config = dict(
    num_hidden_layers=13,
    hidden_size=192,
    rope_fraction=1.0,
    bias='none',
    lr_mult_o=4.0,
    beta1=0.9,
    final_lr_fraction=0.0,
)
MLP neurons of a small language model. Each row is named by its layer, matrix (gate and up: input weights) and neuron, and shows model dimensions 32-127. Each number is 128 + 24 x the weight over its row's rms, rounded and kept within 0 to 255. Numbers have three digits each. A neuron's up and down rows have the sign that makes its largest values positive.
After each neuron's rows, "fires on" lists the tokens most often at its 100 highest values on Wikipedia text that the model never trained on.

L3.gate303:136104102172131088138118135110113157143111132118117132149105138096144139134101104133115127109146117097090100109121125084102125116119170159129124101153130152150140141133099188110133116118122143096157153126135151138138139121145074137091100144128155101113141137115107125137109117171124136191
L3.up303:120145130150146093109097137117128164126079128132130131147085139100134109112112142105121085105109140108112095131109106141124122102126117133115116115126122158161148104127118162140141114144138090099143106160145126135131131140098085132140141115104140119172090134080123138127100135172085115167
fires on: " |", "  "

L3.gate141:135111128106153145126067118167075142136131150145145102122125095073082187142127097158130104126146122146147107146137143141168126147093127107136129130144157114155136110132105148138146111117149096120131140136116111179143144141163132131066130148159142136121145136139149100139097142085153079172
L3.up141:119161101096065151164102135137064114122122150121163138103176105086154157152193109158146174150141147145077149149118186122118132101101141093153126131110132092121149115150098129117161135141153149122111112118129136169146151116157129132116157170132135111128115156109132177093143101105139139127
fires on: "O", "ers", "L", "G", " Je"

L4.gate335:077122126125145091136120126136166085145159167177145143134136153136151120117103153119089140132161074098148119128137119104164124170135169137112104096137120109136134161123106138121169150129158148159104146132150131176163126170132156142144113106126149122132156123148127184132114166160082112158
L4.up335:095133103150116146116075092127150120106114124099114140139134139163117136128108109123105098128140144126129127147136123154141106142141138174141111095116099082137113169149117175127102142099095094140075160106129101115153137105128119168133120073091163142125134152133122177148135141136134136184
fires on: " for", "ent", " him", "uge", " ="

L8.gate257:133085161108125161116138138124124119115165128146144144125154131129154141105120118112113143122145116093137096121163144115194088186198126113090102128117147122130155112135099124124135112110114151147141126146124122140146132175116150061142089140151103130147132173111144109133112117132082137121
L8.up257:148143123152114134101154099154110141152071146113129066104143156111130148135066154174151126147096112159178108119122131121137141171141146107121143120143119145146136096118062125148175170123066151143155134162132115114155135102158133115130130134109152104118147149107137120127181135144124134114
fires on: " |", ":", "r", "o"

L8.gate82:139145120129134188106115165168135173136100145159132134133119097172110108081140102135146131121107139122120140126142121096140104168084088110106134159075117086140141129128129156117108130134117115164155127127138190144125075206117135139130124135124130182132160123123095105157131165109129092105
L8.up82:122147147123136155097127133153146155104119145126126132113096118115108078077133107132176134150144133172136101101120143158143117133131149086156098146132135138121153138139096170109129071109128138175146138123167123128109098099123116097138146112108135178131143159116080125108174153093117154151
fires on: ",", " and"

L4.gate171:081126114159113136115105137112157098096111135148129082115142161117176138126125111147178140145105124153155128131167128104102115085127134186152127104166078110129135110127118110108106137161103135162148118125108102135170107162121102097131114151114093127085115116102147110139162132114113112129
L4.up171:152108134132112116153147125123118108123098070155135103143172141147167148147104097129127126173128118119162118133136121137150094117138143125162140131161119118082098079127123149123104133165123151174153144139143131129170105175128096134108173135144120120109166108116197113127113135131112148133
fires on: "si", " Cre", "ti", " Si", "di"

L4.gate355:095117142127145138149171123131110147142084135098122137129130139112141127115159120101152143129154101201164062131126149093127106157123102129135127156093096114135141139107104127159136119126091094154124112141132147131131135136068146157145119153169169147164141120135112124163156122100153112171
L4.up355:119113129139147129128156122147126098100094147118127127123091124128112120104113117152164137168135154145145093157140147143144113113098096122129090110123154119159129124102134132127143134137163107125141131173082073119132157146137160145130152151135143108156135186117140135155145108103125102135
fires on: " |", ",", ";", "'"

L9.gate147:118129128057148164156126115128141067127110141133136108127141137106123144103059119169116110120068172133173165121132154114155097133138165164096136085126104111130121129114152143127118176151154125130135160167134166089153072131120095109089145151125116116148144072079127095078112122112110121137
L9.up147:185116123093118108155109131064137130140143105166116130138136127096129121159103131160140131121123134126210157147135148053091132116150138142080123134146106082119120144118122113135166188123155127129095125131132099151154141153113087073135142124125155166117157106177134142123129141102110107100
fires on: "ti", "si", "enti"

L7.gate60:106138182136118137150113098120105162162122160190159145127134081113087147126153087129099153126117133140138140123113107153087122163108109104131126167122175095166135094098107145135162093129145131159111099125162120130081129152105136162091144103069161160123168090098081156150138125107101098145
L7.up60:121121126175145092131124109102096141140124135160097102130138144067135118125105173146139110130095140125118115118134153112105112115128105107153107186094136138136154119123074173109118166145103141116084159104106136130125090135164106127087112111098160149149107137110139125116171111114107146110
fires on: " and", ")", " which"

L9.gate206:134102157134161157161134099124117090121155127149084091125152143105141149085099109123137172151121132112174138157150136113148133119161092134135164107110137106125184130132128117120081123154134103149133152082126143129128136166136118114096156179107124139108167118152125153137155115131142121133
L9.up206:110147135129128183162178116124082136186110106124125152140116156094161112084118123151133115116136098140102134145090106103152104127124163106145129115144130095115110091152117150157133136121131143170108155107125120172106128096122110130117160169080158126111107108127130140119116168125146120146
fires on: " in", ")"

L8.gate168:132086095120105151156145136127088144119151079129094121147114171073080108137094176103141133149154156115104122134108154110134098112116146107149113163054165118128138111162128081128111124095144143164148117121142119141138148126109175116097147141091103152130160095111131127149134132124167170137
L8.up168:137132124097150133135101129158143155097113119100102150154129146114130152098109125140145152082123102114077108129116134129109153126091142115150129109106127068175105132140109164111109093187114109109161133112119126117144162115126159086112093126119093154152137141122129108100137104154101116102
fires on: " The", "The", " Big"

L8.gate100:135120172114110142172130133124160121124116108145099162114115117102119137167116069138156131119090149127126089127129138098172144140089150112115118111163102062116110134073124177112117085116082148128099117151127103121145068135149110124156108103152137172090113139154146130137136096123090143112
L8.up100:112156089133108162130105115122098127123125113116118111102090181112147126112119128134129138157084117152096158091121161150145129112107112107126139096162113136111100150153135153137108152136085109136172152115089177160111143145129142111101143149137129160108112130126118115147145085105118114102
fires on: " un", "-", " Comp", " (", "omp"

L9.gate319:113125134124113133116140122131142139121140174143134121100094141171109155109142131123127123165135106105091126186105154142118154141131119120115139101112116113112130166136092099121112141107198090154143107111121095142132140167116154144114119154110172141167095128090147116147108142129140082114
L9.up319:134137087095106101100129113161114115150141078113129147149129143112131143158096121126140126131124115156170108127141155105117159150137126128098110099099114136165136092152138144114145118150142113149100174085112131156136104137119116108161124108157155138155138091164142124134140131135113142127
fires on: " had", " as", " to", " has"

L8.gate230:098161122136124079118128102121152155148108163108099131169129125115132132107158098138082162138118127099129123113108122107110104111165120132119117106112082151173132105167105104145133111136148122154149116170097117143123133114150100117109085116117121133084137113144098102094169127083113117147
L8.up230:157093155102135174157130124147120137113120138079118109157085081154140116130113125120106137162126131145132146116088143113128118085149119106116124145099136144131122083137113154138097119106145140139095102132148090155130090149163117157125139093200177101129165079145073136123165143133104118126
fires on: "="

L3.gate289:085178166150162144108092161124121154192101129142121127142158150114154122133135126115106139086114093153107131120119155124098095128128180113140127162164122121091149121133163116137157151125164117132177102081125145148132136174133139173111095134144168144133119101088121123114097171154108122114
L3.up289:144114179129108122131115126171109114114126096169093114099126128133127118124124135118170152168127127090132136128153081131110134141078109145167140082108143145079162133156143142138107087122184138093145133114132144118124119100140140149155184107131169126089154162164117125101173141127130137145
fires on: " of", "Ed", " Lake"

L4.gate126:114095125152095109123140111107088146166108126095134161140106130148155141156122103135145134141114139150102107096112147171152126106136133119134085113152153132141142126107092148117144127161127135113134145146167156108118151105101087132114097185118139156139102156130105108162163124141158127194
L4.up126:110106127128088115093150122119116130146137124132106149122142166119116125148127095140122153110152123089084138104133153144112086161163116090079126079126111152139118163099125108129115093119127085114167121176143150127159152162147149099122060140163128166110107134151128145129142096153135103135
fires on: " |", "|"

L8.gate357:146156140176158167119160105125126160121114106117076131159084111113129100180096101150137133103158163146136138137105112103135092141122132137172116111117137168171147154104138108086136096160139163128118157113168108149132083146126144136140141167163136134144107140137131137093105128150128142116
L8.up357:161137103143153131132103111105131149100126147066153099138132095150116118116136142079144147158179150143135153138127159105120131094157102087097114149152139124140070129130079101117118105101120108130155122091100131178152119126122100157106088147168142136141176103139115105151142088126089115131
fires on: "=", " ("

L7.gate362:183105097127118109140117106143111136086148155108113143120123157096147139118125146111134088071147123143102134144130202134178159150148109140098098152121089101155104162168129083130112079136141100090142093119127105109100076122117114123118125120157148166133126148156142145144141118180144108089
L7.up362:160128150103091101097153088114123118122145121136164141113108110148132106146103132101134104145117171121144116132129124132110132166135137137149142096099099129153107154094115128101122141124130169139104132119091134121083116142152130122075148120140112143115117072170142117117126148155110139125
fires on: " have", " has", "rs", " need", "tic", " had"

L3.gate162:142138092149130105098180115138143144122072122111105181147173110126142087154150111113087078126133151124103103101099103143117097107169175150131103125099161160140123141092120132130137132147113126085158161157160113139114097082105093114128102159117090118139113145124126109141104132140073081159
L3.up162:116126108151147085121113097093150157117115143099102117142109100110112111102129094110111138113118133100126075158136169115109103117115173110123148149138154161163165160134130149155161127141108104100120123115109143118114137125126095101133114116126139089134131121143151133120123141143090112151
fires on: " |", ";", "|"

L8.gate232:119130125109118100126124128099139148139120120167112127124114112149100147095110144121123171064068151123081099098156162167167147099181153089098148145122165097173109112129134124157157135114114061138143116136153109107162115114112066136130137117122095152127161100132116141150094118153116131092
L8.up232:120127154169140089113117139108163134194098127108143102125138160138109134122123163119128095079129115140139088089134114122109125121117138094097117148128112174165120139159146129113185151136137127160166157117134133122161135134119145164127141116110093124124118189122101144172139135150074120117
fires on: "\n", " |", "|", "°"

L3.gate93:101141132124147122113145109140153098138108131146094102148152131078114135084115134111110130183090111088141145085176095124181137092124138130107093129106131115160135154112160124145124138157109141110111113172128132114097140130118123117146118090111108170099073152074128115170136151112121173148
L3.up93:089142107148089109125119069150115136095147120109070128143143140085108085099136100144132148144167104100104143129134116155168094140103120098142097142118086151123113164117137112152125090065138146165138142146105152144108077147090131113137150118107175143108100119103122126138133109129164166155
fires on: "on", ".", "y", ":", "ift", " McC"

L9.gate317:117135170199115125140117144124134142116103103159138162157104113107104153155108160137145097163096132111112146123108126142146094124148142101152146168177100139115114141124123107114124120129133112146156113148105088101084128112093144141173142135109150132151158088147149126136140148113120133169
L9.up317:122127128067100103120151131128112160099124141150136134163128114139097104150108084109094135125141091104093143115116169140136068133115142091116129147109131152138107140121116140133149102108139128124084122147117104115146134133144117113114104167105140054106141128122122133121102115086083124116
fires on: "\n", " th", "th"

L3.gate59:091110129127118106106126136122116127116135120152130087138123113100093108179101143100142155108150136194154118140127121119138095163154146113120131145129175094147143155165136117143117054153111136147131143114133153104093106152148140152101137145102149119105138141163092159147120166159122132107
L3.up59:158119155137118119124110149143134139145127125115099087121140159144089095169121159112110099133168101109095114128091125114107114127130126115149146163138136148128149122175165103132136138126087170181144153086114121097096115120152152154098165141107134095126114104127108138117129151166077120100
fires on: " |", "\""

L4.gate147:109117163088157146111170145129139147129140181165131119135168084161110146134120125095137121100112135138167131154137124127137163155126085134082119155097191124119130162115163109146138123162156137132110108141116150119130112132115138113134139150195132136154157110105143125106106172124146138115
L4.up147:120122103135135136086146133133121131124128141136126095117131111134161112122125075100170105124087147133180127169134166089145144120114129104144124135113132166108121181141085090115127128092161166120174139102110165073091139131127173152095145112154165125087112141115103166125111153117140132155
fires on: "'", " of", " to", "de", "cha"

L3.gate97:119112184132085101169115116169151139131129170131132113126149115186085168116138150146109142111092095099133107131097175165148122149160141135128123144137115084086166084131144190141141135150115143124090103138149105157162132158177122096116110130120087163134112112109127106142149120152092157127
L3.up97:138122126126108138103091103111111098133145093127107112193122106119126121101130118140124141119176125110122162155089155128143132100119141126123101174142126119140146104143127104118085139138128112120150126100133136132154109136146133125111097127119119160128173085157071117096099144112104176148
fires on: "-", "–", "ing", "qu"

L4.gate40:177101118159123113121138124063132154153119130117122109102133152108135150100117109119154149099139114094144062128108095129140127118144142159132151136142157124168109099146108153145102114153123109121126131158151109151136096130109115149104104172126147134158112156136140194165169176129084122123
L4.up40:147163088125116115108139124152131109144147092129092099121118159145124124171129123126112113113120124143122116138121122141120114144156116115149165183123140113116120131142101176177111135129131082118166111103099117130133154167116160101138116138157158117116097145086117137096140158114115131127
fires on: " |", "|", "g", "ona"

L9.gate32:065106147154123169078119146113126115140109143133116104125154173157128132062116119126088114130130112108087092102134099151090146121119167132144128133105118095099114141115128153136121127133145158136111115119181147140160102092144137132146092164158111114108126091156109150093099120136134131156
L9.up32:147106136150145143130160171120105138109156141141136120092166159147137135170097146145121106127093134105141107131107082124117121167122133120180129157092107132138137178116127156186118101132153165113111114155120148164117151134141143093169125102137135094170124088103111142081089152084147128152
fires on: " of"

L4.gate317:081136149132127106148110113086097148147057155147143132078122138134136100111144079100179127154132128104144106129127108124112142108143111141099123180117088140130148125094150140138135174139125140139089130100157143116161158131129115129146089162101117156127103130115139133122156111098073089145
L4.up317:125138117108112139163143114092144140098117132145150132155150079136161106111137139125177136113149146115099146133110111139107113102104123146127112143068150114141080104102156110132099120142113135112105130115144130100106127133125132151148187145132120135153105184108124156092120116100104115088
fires on: ";", ".", " |", ",", "\n\n", " or"

L3.gate313:104163154166090120166107121152131147122104137114130152119144074072098150146154113107119169170190136183153163146113132142137113143139112153140131161150142157112117125141145127105148127145117121120086154107162114101134094122137076131110119136158125131136157117137121133101100127130135090116
L3.up313:145156128149108112181153139131129145143143123132130131125110081123104139148122133149152122163142110128149178156140114115135165137127139117111137151128120082159124105104154133109158109123092152131119157110164135147158150148102139125082107114136170130115159094132153159146076125094135107085
fires on: "A", "s", "in", "the", "a", "\""

L4.gate364:118116138110150164092153152145134170117115121113147107127174088141155139159106156110165137150155132138139149112146103114129091169129127146102153140116143092124103067179174098112078117124107143119153130119108161096130086146121123108110146130133165134122128119108123103171124128105127141164
L4.up364:126131151176137136145132146144088180153140144102165122128120128077090109145146123083141150105200152141166148134132123084125114130140090120163093125163134156129118096153143147075145171079115133119128150107090120111134124115115134135115147127105152138120120090153151119146166126154090103109
fires on: " |", "}", "qu", "ce"

L4.gate166:065105124138099118101157094122171102128133124093128159122137104135099113124109109131097115117067120135092147124103118096174128169137114122121108127153121159101097193147099107128114120143152107111151132088160119119177113171155154108121100152151149140149056130131102100112119165116117128129
L4.up166:101114132149171157154157177136110109133138134120132120155109091136153101136117173109149085124080134101092093103114181167122122109127137130104150121101119142155139132118102123134134143112089119137139121172127157154172138110127135164143122117121144095150085130103077117094127149090158136152
fires on: "e", "ra", "o", "la", "a"

L2.gate360:127080111128137155194088124127097117127172134112122102189101101146138141111121163157102111112098149117137153152143156121094131093131099136142112075158144156127124116149112115091120117126126091127128130159081104124104130155154132125164123174124109150111157148090107171131088119108117136132
L2.up360:082104114106135090113161110131118097095128120137118097165100168086153116151130123174082169129121110141087175126082133130128121140136137149167117139171153145106118103177088144120124095108114138110127141202105144147130134119118074126143125061137114144036130115093119145126106133111141122101
fires on: "-"

L3.gate146:097170139155145101129130142175126125160106135144111102116072152154133123141082133128112107123099103096137105086165157079144126103159142124133093118117142119143174128109112126098127129091112148116132133126141120108124110129143129074133134145131127146095133139133134130135148122135147110129
L3.up146:130092120130137101145149167121138170101147112076147122144123137186118146091118165132127149135090158092157141148124100095162141147107156114140122141150104108108099119107121166120110132121129124148117100123119133147145143133155127173091125174143116180111158116113085133129159101137088163109
fires on: "="

L2.gate31:139106105152093142155155111122096178123095141084122186138105156132134162143089171140138112124111153101155092131141122122088100112151116168108090109142152106129124124115118107140122152137147107133155128083129142153158154135100077138100118133070111167097160158151115146116138105135105161182
L2.up31:183165129092126111112134129122114134132105152091151153114142130106171113125108119124155136137165130102165118090128117160120094115133116130132091132116090111142127101107123104108128121179162143134106110102155168113150155148117134146079113131114081144132137173097143165104146118116098128157
fires on: " |"

L3.gate210:103129190134088125093139089120146149113115115118123169120136118100113141142106113133135145177179128187128113136107114128121136166142136128098101143098113136152145128116130100116137130150115134150071138141115156135153173120131111087119121087164139091144085124153122119173140124096121099153
L3.up210:092117118141119145115115095156110159138143129141122109105132123128101152123149102175113122107098138146118098116156102156159072151112156141117107144184153132131100154142127183108164067150111126146085144086133168193144122117102144143111116149120105125143148093139140129126151138150131122132
fires on: "A", " As", "O", "As", "\"", "Al"

L8.gate325:145081106133159158150125141151160168150124141129124097130165150115118123113083104111133115101127154142134156139081099143150144132154098090081103122117169129102132154088091140123065132114143102144132144114153162091094125163088127116090121110166111088107148140125123143104097160160085114137
L8.up325:168167148189133087124136144169186112106133123131114211097158121068136092114108136145090120120132133133161113152098110113139118133121081110138161131133128132124157156150123126142149105157121112144143134174110140130129122135133114139129172117144103076140117160106115125097135119101172103137
fires on: ".", ",", " |"

L2.gate325:130123180112156095125100141134099160128116101124160071106155112123152143172136122150140104151114172124152098117137118124152140117080143127149126143142139093117154114159137133113143126144112172121161126114103160155115130124134124124140089099141121092168146127098116110097159141132113133161
L2.up325:087125109132122106163120108140096118077115134118106092185119130120134101170110125127119130161142131106124109160113128115101128114091088132179151174123185142136136108162118130114126113146123120143169139100106146120134140074154127107144128099114158114156151156076143099123156135156158082149
fires on: " of"

L9.gate372:095156137118116118121124117145124143086073108147144149125125139150126106107125103097170128116155112164114141160119100124094125163120109133136114145089136149132119155160158143134145122100169107107103160111150148133126133105080139150131152189164122130130148098129126107148085141110087135120
L9.up372:123111111136133153115143130143141095126161131118149115121176129113110127137139148175160124133109155145097124133137133129130082124096125199073115128138174095139147138150130133117163118122141097133136141137144138120129143122183126162108123114152147155154169131130122102160143139178115112150
fires on: ".", "\n", ",", ";"

L9.gate296:123103120115137146150153122103095159091144160184148161141121149138091106102123123156154143123085156119151159149105125115151144156086108093126169130132120151172137137126127169160113089090147120105123125156136101138120110143143114104185131130147105166118139140103107084137151103069111107122
L9.up296:186165149157147164158114141110093121097149170107095124091085182159138107130133169120095122108163115127169114162092141149107113146102137134122133150129102158112107158130160132119142114113108074128109111072152105134119145170116122136128119144105133117143141112140090147118155119102125167102
fires on: " (", "—", "\n", ",", "-"

L3.gate225:185164138126129122127096105149126155150134163145120126140150142099103131133107123113124119125130129149109130140144100120155118090113141163123161098162101096163128135165100148139159140124112136155128116149150187136153125152150128122034114130121119147147122200139131110138109148134115088091
L3.up225:139139145094110083131125103152106091107122148131109150145109175130161169094124109122132138087101133178114101149170145143144116122129184152120110140134140098119135180139119146143143102151163109132091166141164098164135095143112105075089159136143102135133094158126139102129078152132066128136
fires on: "G", "W", "P", "L", "Z"

L9.gate353:115149159166162118089108129131116118125109131153099129129089188130125103114171101088133163140149120105117117123107162138139113131091122118113121158089145112042119161113107108182118059130121141154159134126120120126106166170123129104112103162165113111115144137139135125176084156123096122166
L9.up353:167137114145179141114087158181134160101141112156089175112151109080092106115104124165117095107149111165154104144129165137100168139118139131117132152164143123105136180164096096098151105107130162130145095101151105138095150157134108134133146138122114150134158151111165145168126125138130135145
fires on: ",", ";", "—"

L3.gate267:102058119169110098143116110115133130146088135121091124119156106190114154096140110144130128085076129132123108087094183154157090109154126109103151124123147145123107131128136148145149159133083101107116124132132109160148098138134119102100117153124150125145083124139118149155102124130104142162
L3.up267:144139127150149140138157109116139113159149137131101137174149144112101097116136157158103086133134106144118109172055143151125128144144123091120124126137140166172128130128119151132129164128124091100133146139127179137126120119109151165135151138096116104131142137124116125143127165128097072108
fires on: " |", "|", "n"

L3.gate144:088131162105116144144065098116135174183125108126145137157177121129138134111136112120151102159165153099125095100102119137110115143122124156135137129118149093119126158132069123126079122115170160135111081139161139124083152163143125117156127178125090139125105118116150117158115150117071126121
L3.up144:090120171137149159122125133161139129158091136149184140185156117135116149077111123143155131149146131124159144105120144132084132114118118101127161111126125137122128137115107136142107137118142142172176105157142114121081168173107166162150165112143129129129101111092143137145104167134128137136
fires on: "d", " music", "ing", "ds", "up"

L8.gate256:124145146101104133145089130077145123111128152153122120099114142144080141094139136114100192129122135106124154132113162147114107147126130124109134130091146083062090113146144136136162136096104141124110123120105117110121151124114125103135121165119120123141156155171127116136132143121140140097
L8.up256:114180091106146107111112118135152152153117157119149141141160151081087101119107107091128133171117089123126184151134147130135129107131130136083142151148109086130140128076124099146148113162191089139160107098105154107115120137131106130121108142119162142111126106105134116156136134154122155110
fires on: " one", " One", " family"

L4.gate8:086135189132136135136143092129095129095118136132154132122133076158106158091120154123098160082138099136164154111104155155138134155134119182130111094142126103131158120121156100123155089160142098116153152113101094120119160155160152131125101148137136118148101082124071086140147132074125076116
L4.up8:146135128141168096154135147135117121190060145102142143087151132104116107168117130130120104113144149105096146124115162160148097141154092081115113136112132140131104128127121109159157130081131126123148160137144144094142125103142099135100090121098166116117107126126106138116152139109144134156
fires on: "k", "e", "y", "z", "o", "ar"

L4.gate78:107105131112113125110138149107143152172129127126127165141128077141127156145113149119119131116097181141099099127126031142116139113147160183101134110107155141116124131135159112154125141119133137131121109111097127112136125131104110107135131167182140156134121158124104120098112122115131108151
L4.up78:138097135156193142168112152106146141146152155112079169189144161145087126086092106164128131082134139135118110146120126124155187132120087149131134132104109135103153134126130137099154100109100129108097142128118124090141137124184147171100121138155135133146135121172123127153088204137173119159
fires on: " of", "0", " by", " to"

L3.gate368:117083124156164117167131133116100125158104158125132087152116138099122127149147147083132159109127116113124103066084155178133127129149140175115130093113161112144159165127128124134175119094071099088126148162112113104139125116151087148119146110109086111115136156102129138155101140127082160140
L3.up368:100139156147122137158132135098189112146139143142112086169143121123132104135140138128174082108122149140109139113139109130134123131095111129126091101113145138118145146115099132118092121084100116120135142160148148136139137080160159113121093149101148133061169105152126144164117126069106127125
fires on: " |", "|", "d"

L2.gate289:161110144148110131158096139143108131155114138122116124170120102124127143119133132112098145127114153135126151116160146122117125099103078161102124139138145176139131104125053118145163094129118092116118130121134142115104077160141116149153082111148123167149132149128111139119105112153091119138
L2.up289:120111099110103144146117118130102111128085127099160114149132095131141154135103118154110100120111133141155117134145151147083132143121101140107128115139161115101129102122088116157114121098117137086105119120164137123126105182148148154122126111160077198123145207149098151106109097162099121182
fires on: "-"

L2.gate2:121131174147141103129131115143114142118119155120117156107162130162161107156084083110105164076146128100144155118130132082114145164093131138134107132140101100192158121150143081159096100153106099105151143088121158104119146143157100147112146116175153117099127110103142142159112157121106131102
L2.up2:139132175158144128117142135128151128093144180106113131132179145144136119131107051132109170085146104107134139137104120123109113181107123136102105162156111142186149163136159116126111098142094134153118144116136125092133141118142100127150112095143181132115146114123139120164150147155100117074
fires on: "-"

L2.gate64:148101123112111092085113118133140117157144142121116146088163123124135121146122146102119098110120100111096134125108094186089104145131118168113154118147131091075143112125096128157107145128121107145083158092100123138128107152144130104161078126169085140090131139159120079128120133108117103129
L2.up64:115144113146123116172120130135112153149118172122151130184158115129144096142120116140108139111127132119147161152181147114106144126094144109136089151095099110126100126061134090141134077118176115068173099165126135132127124165121119109136144146077155083132097167142129187113144112072131105112
fires on: "\n\n", " family"

L3.gate187:106106097128104122139129113106101121109116121165160111135144114153164132168127128086157120145121109139112141142140093081089146127130131138150111088127177150134157110189117112106115153129120149146144163125118130103113134126127113095135143152132125123092146099189112165107131129145125179112
L3.up187:133080129121142135140136127098141131095108171167143108160135129137171134149176133143124149108111075153161109103142094138081173106130105123139066137172118102162120132093115133152111134173143091109100097122105095122170153166119125139119139117109181111076097160092103141116105099154142149116
fires on: "di", "q", "ari", " dev", "idan", "y"

L9.gate221:135132156118082112150166143105106122160152132108124128156106137090128164135080109133111094101135132150117072125156198114114138155144130081123122171100110139153141097101141111148127094169181161105091138142163124118129100134067190134102132138128132136156116171112109150147106153132125098111
L9.up221:122133101127138122150112151122096088128119158142179131118140104134137086122100141146122151113157122148118110153115108115127127181118112116127113117066158125133134090117091061141141178088128080101145082156150112168164106164152166141150093198089182130110129130121167126142145085156084139121
fires on: ":", " |", ",", "_"

L8.gate101:125128143145123096153165142158152133143134111158110081128123095128105160108093124098118140095112103183179105098100086157172130135114098152151089092132121167125160081126097153152113130133114133122094112166130119156089134134128085132142096128105150146127128150163075143111173116150073126135
L8.up101:208090125138128086144155150115090109129114127095130149126136093153131103134110118138117138117146122083185105105154120131118153085113115097139110139131151117133150138099091133159101130149143133190113189135136137147131133132102189155138145134094105139140146131100083150131150121149183158171
fires on: "-", ")", " 2010", " '", "–"

L7.gate27:158097111159100106128103134152129126109124101163130095097094135112091115147078131158141118114116104118143115152127130158062113121102109122147119116145102124122122108153122097137089116108126129115166154121107119076096143164089106087099095157161102114163186107107123132104130149135149167140
L7.up27:110107096101125119086109157106121140138106162147119135074099126108124080110083095174105113113157145129108137181168131134164113089089099146127103136142109098112108115138136143129136114166158133172134122127116114164106139161165112094101136178073157133075142077103102100137138150117136151096
fires on: ")", "\n", "ti"

L9.gate41:099103130123110151062135126148113120129143167109070113142116122083105115151132087122124099093073137101134136125173177111142125113167124137128113178126114136107141112146124128101139125167142128128145104133160148111141140165141153130139134120126101179123161113137120177119165056145095132115
L9.up41:148147125107127148131128152168150149116117108136151152111125116118155045077157121144124155120139124139093121127074127155155103153150105138084091163144154100138152113121107135117138119112181133113128110098156168140112137158139139126115140137138112137189115140121138139115131129082138123145
fires on: ",", " not", " they", " was", " often", " and"

L2.gate1:115132145134133148124153160139113156113116161128145147139132092108127174102131103138085152082159125148107085127118146111149153169136076175129112147116102139174142151188116136113178114135165149125073147109138128163101120078163076102117116106105165168101116102114168110125137125128113095115
L2.up1:146121143090120137175136166077122143144129212103083132155129160150101114106133083137099124096152120134100107142154107139120117133116133135162113152152120123166143160141161091091159126101149135108096172137109077147133128096146118127161145123116115109117122140131143075117123154141118073070
fires on: "-", "g", " und", "ich", "ude", " |"

L2.gate264:120166094126093109148112105174145138155142102117132091095139118077138146118147091059127103171123128112115146126150110152149179158111125128108145109163128143106122116147138059128073130125150121136163085165081154080140115155125159162140101125123122134119103112110138086118092157147109157114
L2.up264:160090130099104159140113121129163153137134119147116096081147155097137121126164142105117069165067099105139122130142132129126177110147120128142141114107151158117127084129115109147071137136155134102124119156108125114127125150155129148113133137168093135111095120092157081128127155137163127104
fires on: "\n\n", " hor", "rd", " together", " beginning", "part"